Weights of a small transformer language model.
Size: 21 layers, 30M parameters.
Architecture: biases on query, key and value, tied embeddings.
Training: a variant of Adam for these matrices, 637M tokens, 4861 steps.
MLP neurons of a small language model. Each row is named by its layer, matrix (gate and up: input weights; down: output weights) and neuron, and shows model dimensions 48-239. Each number is 500 + 25 x the weight over its row's rms, rounded and kept within 0 to 999. Numbers have three digits each. A neuron's up and down rows have the sign that makes its largest values positive.
After each neuron's rows, "fires after" lists the tokens most often just before its 100 highest values on Wikipedia text that the model never trained on; "fires in" lists the words (lower case) most often at its 100 highest values on Wikipedia text that the model never trained on.

L4.gate186:507478511526510481444506522478489489478485504484533483480541534496510516523493523492491551482486514509501499499460493536495481560474503499504499502473497465505515489515511442508496495513508514509466506505484452512460477492560472536488466469527531479534500519471521506482510510509480521506494495527476530552489464461469480488535494491512473530492529485485497502514485506490496532462502488497515528497516519528501488501501523499516539479514517490479514491550466504532515503520514537519499511500486482497513513506487480464511498543480519487474529517543473516527544472471450470472
L4.up186:516489500527551491482519500545552521508466523522514515450493546511466482501473482472485519473505506497460511520484506518522459514481471519489561523506529506510517468501544450475520492550506485445494519481481501494502482546527462550475494534465500524503496501487507518504468491496485469480497521473510533503512477490515540482471503503508487520486508510489479505535501484510489437481494485505544515478490483511512510544502511549434511487483485518479491442504472470465484486500455553496519470470481484478488482513529495509468503459526500506506508468499444508536569486494505487492
L4.down186:529458476516498504482531478478470518471522484495452536464491498469510514545508531493491527518488497505478492499506486503474517493519506498476473503490523490519533489487492510497482482501478469503513532492507473542512502505483469518499482488494510494508469486511490529519481477505529511459497510501516531517478483481516517469511495531500398688461491512505486460522479485469504492504457525470497490491493497494513517509515484507506511462500494489508528492528491501545505514491511505491497526454462491496480497519492527483507494500487507485480478480503486541500552504495518500503
fires after: "\n", "\n\n", ". ", "in ", "- ", ", "
fires in: "the"

L5.gate514:529507493474510489478509509524501458519450529449516509532482520480482491468491496494487496551486456501429503472473503514471486499498510462514482511469488520509513498515471528552522519507502460535487489523529508528491479497495468492480515500536458505506519492437541521460493499516483496475551475476488464513533520544480543490536482525487487490510492525493484512533448470443513496504464497477511508477476503555512516479516551510507496481512443491495531472490471519515516501504502518475491518475508533496502493533484559496456458516488537520532493511517494507511552455517514499489
L5.up514:480503483482512512551479491489518448536505469462523488476503465500499493460487531500525483481493499502450478533452515487484478477507495505504491513500521552542508468500509488492518515498515507488527502495520502469455505500517501501497500526472449518455519465492504474512502492515468534517512495523558542538472456530458497474487555540514484504505543477490501511515512505470488505490550511528493487529520507531501528471469496455506466492510438470476496487459516492484508534538498490518505464503504480506491502548491562515476518498529446529515540507517491537510524464507476499489
L5.down514:512493506479502472518502517491505495511531528496477517504508512512497512577576490482502518479496539465501442469476473527496511505461513501517470470479486500540493491535521489531499504517525505518512519500530492474501482540511472501494500507489464489474520502515558474516490510540538494533453469538528463473525513481508517488489471516539503450481513490521479493452495517527461476514469538484471504491469497526488473487516492506501487509495479486508494486431532516478524521501520480499492514511537476503499456538501515514440521490505527483512501506530495457445510474479531460493
fires after: ". ", "\n\n", "\n", "| "
fires in: "according", "at", "about", "around", "by"

L10.gate500:440513505512533487489493483519540476505479504522471505533490499536486492508510510539547483507515484501525513505532495501513518470523519514505455540495506512495488514486457501470491459528513473472497472526508512481496515511576480514514494519490510468489503462511503446515507533513493488534495550444491486509456508511523454539515492523463509497479507502528491515507527513503518505526480465485485486508532504510563517522494518515501540501504476507521480451489491541538492505457517477491517482483469486566517484481487501489492520487479554463501475528477524501534451495532522543530
L10.up500:518505566483502506522547554499486449484515449548524483512462486511476516526503435506456455528518487469494497467490495495519513491485531502510463487484523497520487477515540466467512493490471507514515493489476460502532485515501513451518503464520508480515521486487516481493497507540519517518516503509493488470498508468534544538528505539460473480462507483489495499491514495508441535518461493501469492486482528501520468476494507496466485491517534553516525493492517515505494496540521477521513453517582511490491500455496530499500485473479484514478467504524489533542502513507504493510
L10.down500:482551490456504530451476460501494531535502465470461488462506507482531512499536536529514519505489489531490516530522468483491495462472498510492565481485505492454528480487477507488480513545515503482498479525602477475515527483515527520488473496488502519461471506545462519499493462509501467478493525485524508506508505509525467530513555502534508531496509490493466509490515554535520519477515547521506495488504475494488529491497520505523491529492497448477505480474491543497520489470499498499491474493460483498478463495508483486495548503509583498470497494489458486495533555507564505485
fires after: ", ", "to ", "\"", "there "
fires in: "with", "see", "are"

L8.gate561:490491487507448522502460493458544515521476513473505469500491485467486507478491533495542550494505426492461523421524479524502550506503541495525485504517536564470480462460540557482510507453498494506496540554472482508482508514536508468478487571499473483503508488499499519476432519521483475520486482501495493488477509477522510507503509493492506516473506486539497509527501531493488491498511493482536485488487477508472503472501540479526524513496503481495517497489507510496477483532501492497497500485477483507498487516442512446508508499506481476498488487496474495480455514552491468531
L8.up561:441511528511476500474518476518494548488491459517473487497510489481472486506489488485494501490493559451507473469460497487492510520476455516519496502507518547502492541529507535472510510512508501493508493480482514540488483451485508545462463546446488503510482491506507485546467496502495474490484509455543521507534491522501498485501529494459489485479516490512515501495467461462500505497503498470516488540481520492486488508484467514463462491453503517481529484508549513497487460492501475467475500496537470484466495485495498504524519457553518493509509462457464495499534513510558456460
L8.down561:534456499520527542503518528424516486529482508496550510505443537520502473445513490557501489494510470571476482543524546509570507513503521501492500491478503511508514505489533497531495523445518507513469498466501529504490455508489516471514514457499500455506496512522515491473461515550547553514546491508459522485479486456539468502500519498528476472503516494455540467522516505558497520502500465487521526474522484471537517486492478510492503514518458505513533484474507494517513468510494489469501527514475489493523549481529493474500477454467493496489518505543517486473534529506529513565
fires after: ", ", "is ", "was ", "are "
fires in: "not", "with", "without", "to"

L8.gate267:522481475514501531450483496522513509528509510478521497510462509524496506505504535528494482506515501488468523486471447508466486518508508500482490514538521509488527506481528485493516532499543465513527542484491485511509464532527503478469496534470508485506463539500524496526472527462513533473502512497500466525527473501532490476513523518506482438487504545517507501522501489494522472479496463456509484475519481463502462510507492527521474501470501539516539470455507487544492467477494491503415525505520530514490513503473492512498495488516497484454500528512446478473534476523511543476
L8.up267:499536541508527525526514496487521494483500472512528498521512532530505496466464541504524514506490493489510505471483505485540493520438482471487524488481476501529499553514515455504503468500468516459536527543492516504472451497495491540511533486467472502495507486535520499497448486462546489485513527478515502526446478481543502498466517508519515511521470460508495490523524490500521535533464494526484504447503486499529491498463503525525528511505545552524483519466494485506514465534525494511501493535527517509475480497541496529512543480476494475478558470480480516468470513525526524491
L8.down267:491474505461467479484511498522494491506487509558484523518534544507491486483474456509531508482449519468472522561526529508513468460443507499463490503546502523467502465470523494512491488511511507466497503539520470504505545543493522493515501519511458511515525486512487541506485449519521417514473476517512521512525495493528470535473513530506503535475507555531487503529482489525506486468463476507494493487459449531526522519554480465504500494502508508534517523522506486539485518474496546473510519513530488526464516448497453500553495492496500511502522506499512511493465495491485501491
fires after: ", ", ". ", "led "
fires in: "with", "after", "following", "to", "under", "by"

L5.gate827:483531503499483472507471479499480500459493476480509499459488479480518424507500470495511491519487499501440498504515485483500529530495475506517471506516512450479470511474513485448506509475490500513480483454483531474507477518496512518472493546503481508496487501484500496507439470522530478534513494492493501515526532503494503452532525487517496518541502526557510523516472523506485495476475519529497485456499464455471494472475470469501478488495477495514495517538513488550475490472502461470529505503501490531522517465467517493489524487507537540486459567523516526505487518510516491478
L5.up827:474505495506509509511474489515503533490537442487499491504498487512470468527485506521513484499556517473500489501525480509513515528505466500476494534475489524497482522515534494475482544542500506525478522484486497479473492532567497495472481479494485480499474545523493472544525504542490497455507469533497510484445478496517480485488475527475474501498514457489438457487477511496495531513538459521540529501463527521472497483492538474490465523504526499471496497506529467512489521505459498509490547526501517514501501510524494457509533499549517498519495488473518562480469522526506503491
L5.down827:503538539456486506456474496478502465518456485509462505546503497482491547488499482480512523454467522546494499521509502495498455538512513461484505441515506467519545539529473483511494483492510484525517515521502483493508512530490500518509528490481528458477517495514475530495485494509519507499527483493475499521532498527515519456491517506495542547570502515506496540463504509496494520496490517504534486484552479448490500501512426512489478503548482504526477545453507502485497497473536490509530468475480512486514446513502491501498530470432459505537511533534494499513527464518471523518
fires after: ". ", "\n\n", "years ", "Ey", "ler"
fires in: "after", "by", "from", "eyck", "ellerby", "during"

L4.gate33:468524490513475522502523459436518454486477483502469486447493532525493475504510506488522517517488484455431515513504490486532551518520529500486488463525530491542504510509479487481563523503492504504503497503491534481488486485516469509504438473514543478446545518507527469444491491461497499507498504493538487506510527513509526467507501514514492484485528498509527456495510521512520506486501492521523545499526494481547459502486518491505544500469530486446498510466466485507497463489476494497474534503533505530481518489508508515550450487480497516448503569521469478500513527519468550453
L4.up33:514513481541479460488487490484473480488472488489490496513531526527519482524521508468479498450432455470475435500487472511560517527515535493497476477481502529533490566535511447495495510522506535514503527493436550518464465484513444503519511529482483496507522526557525479509460502480491498505485531491483504533482521479472455477482525493467506492522523492521505495489522489447524499520492555521481496523487476511522480492510510457491483506551508562510500479495461470500423515500551547537488510522519530528505494492507495499492478459516531559478508469505487500488526513474517506513
L4.down33:493481539492533473441499508447517508503485520512516471480469537506516486549495513429453530449520451505485540481498521511491500498521538501510455499471496498521514510509496452531480527491480516493516555487525486455534516534506472475504446533538517543477493501458486472532522488478522472478501490524539509501535497524538540472511508536486518449504500487503455476528507512490498470458482496521485544501517480493529496494455503541521488530499474513474518464490518465479499511501476520519525514524516507495505510496490505485495465486479513537497447488495486478495479511517492533492
fires after: ". ", ", ", "(", "\n\n", "more "
fires in: "as", "this", "and", "it", "than"

L5.gate218:468512510461459527505531471521492517443469532510519490448517481492514516492467513466553485481495504476521461514496460518457479521503554524522488507470520470498507456503536500478480469503453539489495487484491514502521474526473480495497456463466513515482531523503455535514527534539516520464507498534509521502493440476474511509487548515503530501514512489513492480478537519540552530483520474504486493518515491472488476479485518505482489500514496508514470522510532544528498485513533511492502477461495507484519564490509538466523490501512494497507487495494544496493549487482514494502
L5.up218:475484528500456511535505494527519553496494493473480509501477511526474550514541530493507475467520466511511505497533482527534508531543504498509495467487507467488501486523500540542486519541523537490530529528490506507510498512465495486514515508506496495520518468493470510445518531444518549501473482496530525518479523519511488508489522508512524480553473519437491544490496477537497508445491481521470482501482548511511508504492513463501541508492535491506512573479501514488448505517496472464477505497489457491463518480565483519547454519495512484502511474490540514479483470488520522515
L5.down218:473530507490503448489464431503525486471501480516482492493504503495463485527499513497517528499451487517519529491500460437517496494501496504480493505504501480491538523502508510555513510513470468480524490538498498540455499480478510494522492470496513468483506464532477473480512513525504466516472512489523461517459479488500509498499477494504478542523454504449470490502513481491494477487506513487510488543507440516502468484514511505470492502502509464523504503530521509481497524491507500477472491480462504487481481539526529496462506538477495528519512530498477523500510513499516500511
fires after: "| ", ".", "–"
fires in: "2", "3", "1"

L5.gate95:485447539531448486522484501526494493473496506511451494507535498527524456481518508517503505494467489502505505514469510481514495485494539484496536511526509448452470525486533481493476461476499509472514509501473496457537469463490465507526491495464504530510508527478473509515485526537519457503554506506454492507521511491475489472562493515491517483511499499511510523506495487501513477537485501504477467478535527459524525521536515507504508480505518483460491457465481498529509510526522506491475523515494516556507482500476488499522488512474516528512509488459513485467479485563504527519
L5.up95:502514472480494499462507496476509435527532475519505485487478522529456482540488496542514512507478472513527493514506498480454511505526510462502478476528509529441459477517503517473452517476510474498501501470505528490523527534498480513503498490465502544552480508492544447524482531474482501454446506504540494525542479542486547512493493486492505508448472530511486524488497448480513508480524510479508475530536504524521506503486481490512529509457507474455512472479528498527514480523544510492509472507490500533497497508526479525462525512496538476517466485500510542450474520505451496511
L5.down95:513465513507445533499492494492556484531509502506483480531484513498520487538515520537493449493483492456537463485461492479495525498491546500487460508525461500513526490530559420529488509490535504541503502469481463478484461513481465501510538468511524505503474506509502512527519504534546474481498527510493475519511489488481518487512487460494464572491539459525509485457512493469478498514506458486519541496502513493508582497478495542481488515490479527484529490462526468496482518492511500511518524504455509531501529485448495472469469517532506501498547505487523489459515504484456508491
fires after: "| ", "\n", "+ ", "\n\n", "Sep ", "\""
fires in: "3", "4", "5", "farmer", "2"

L4.gate277:469517498489429515512517484487450558502491541489498518516542490502492510470551523484509521513520452458511468490435450505525485539505495505503515495507517489498468504505511489501470516502519483502500476478492556470516514543527462481477483497480507492498506507524478476482477522493458536532524498526505507497483505487467549464515499475506510490475498481490493472522466515459490504465492492481504510487505473488525497464503494470458494496520508459475467468519469523479516474490511507512481479503539535546471476530518469484470547513496519544500482493512512528587523554527460519504
L4.up277:495538503464511521511518531530514502495540524507511510495488492542494493484515498501471514518563494500505455541492479509507489522481507482458510464478529465488473531519504490502486523509494526504548453452501531502519523520491485473495469543481485502520537472514500504484495500472504487492489516507551576479473512513499476510513492513501511473530490507440494506523490474542527482468491517505464494494517507497507510529488508496446462469520504503452477472573468454470477518487504518498471507488481495540474459492516468514465568485546534503509528512495500525505496552499485483489
L4.down277:474501484523541446540531489513452562500523450480550511559498477498512467447493533501497534492516470548496477485529508507497510475491500523522519472508463541482511517478474491489512500452488512489512484501506483533471521509523483509505469527485478489471532504521509522527471526482516524499516527520515516483489474461489543486540509564483471465456514518461523477567483516448486484474515496499500517521479516471517471474487493492529530475505500486497497488539507509533480547477520498511542559488526497509486533511533481504479479480521497505517547505453490479553447493481471493505
fires after: ". ", "\n\n", ", ", "\n"
fires in: "after", "when", "while", "although"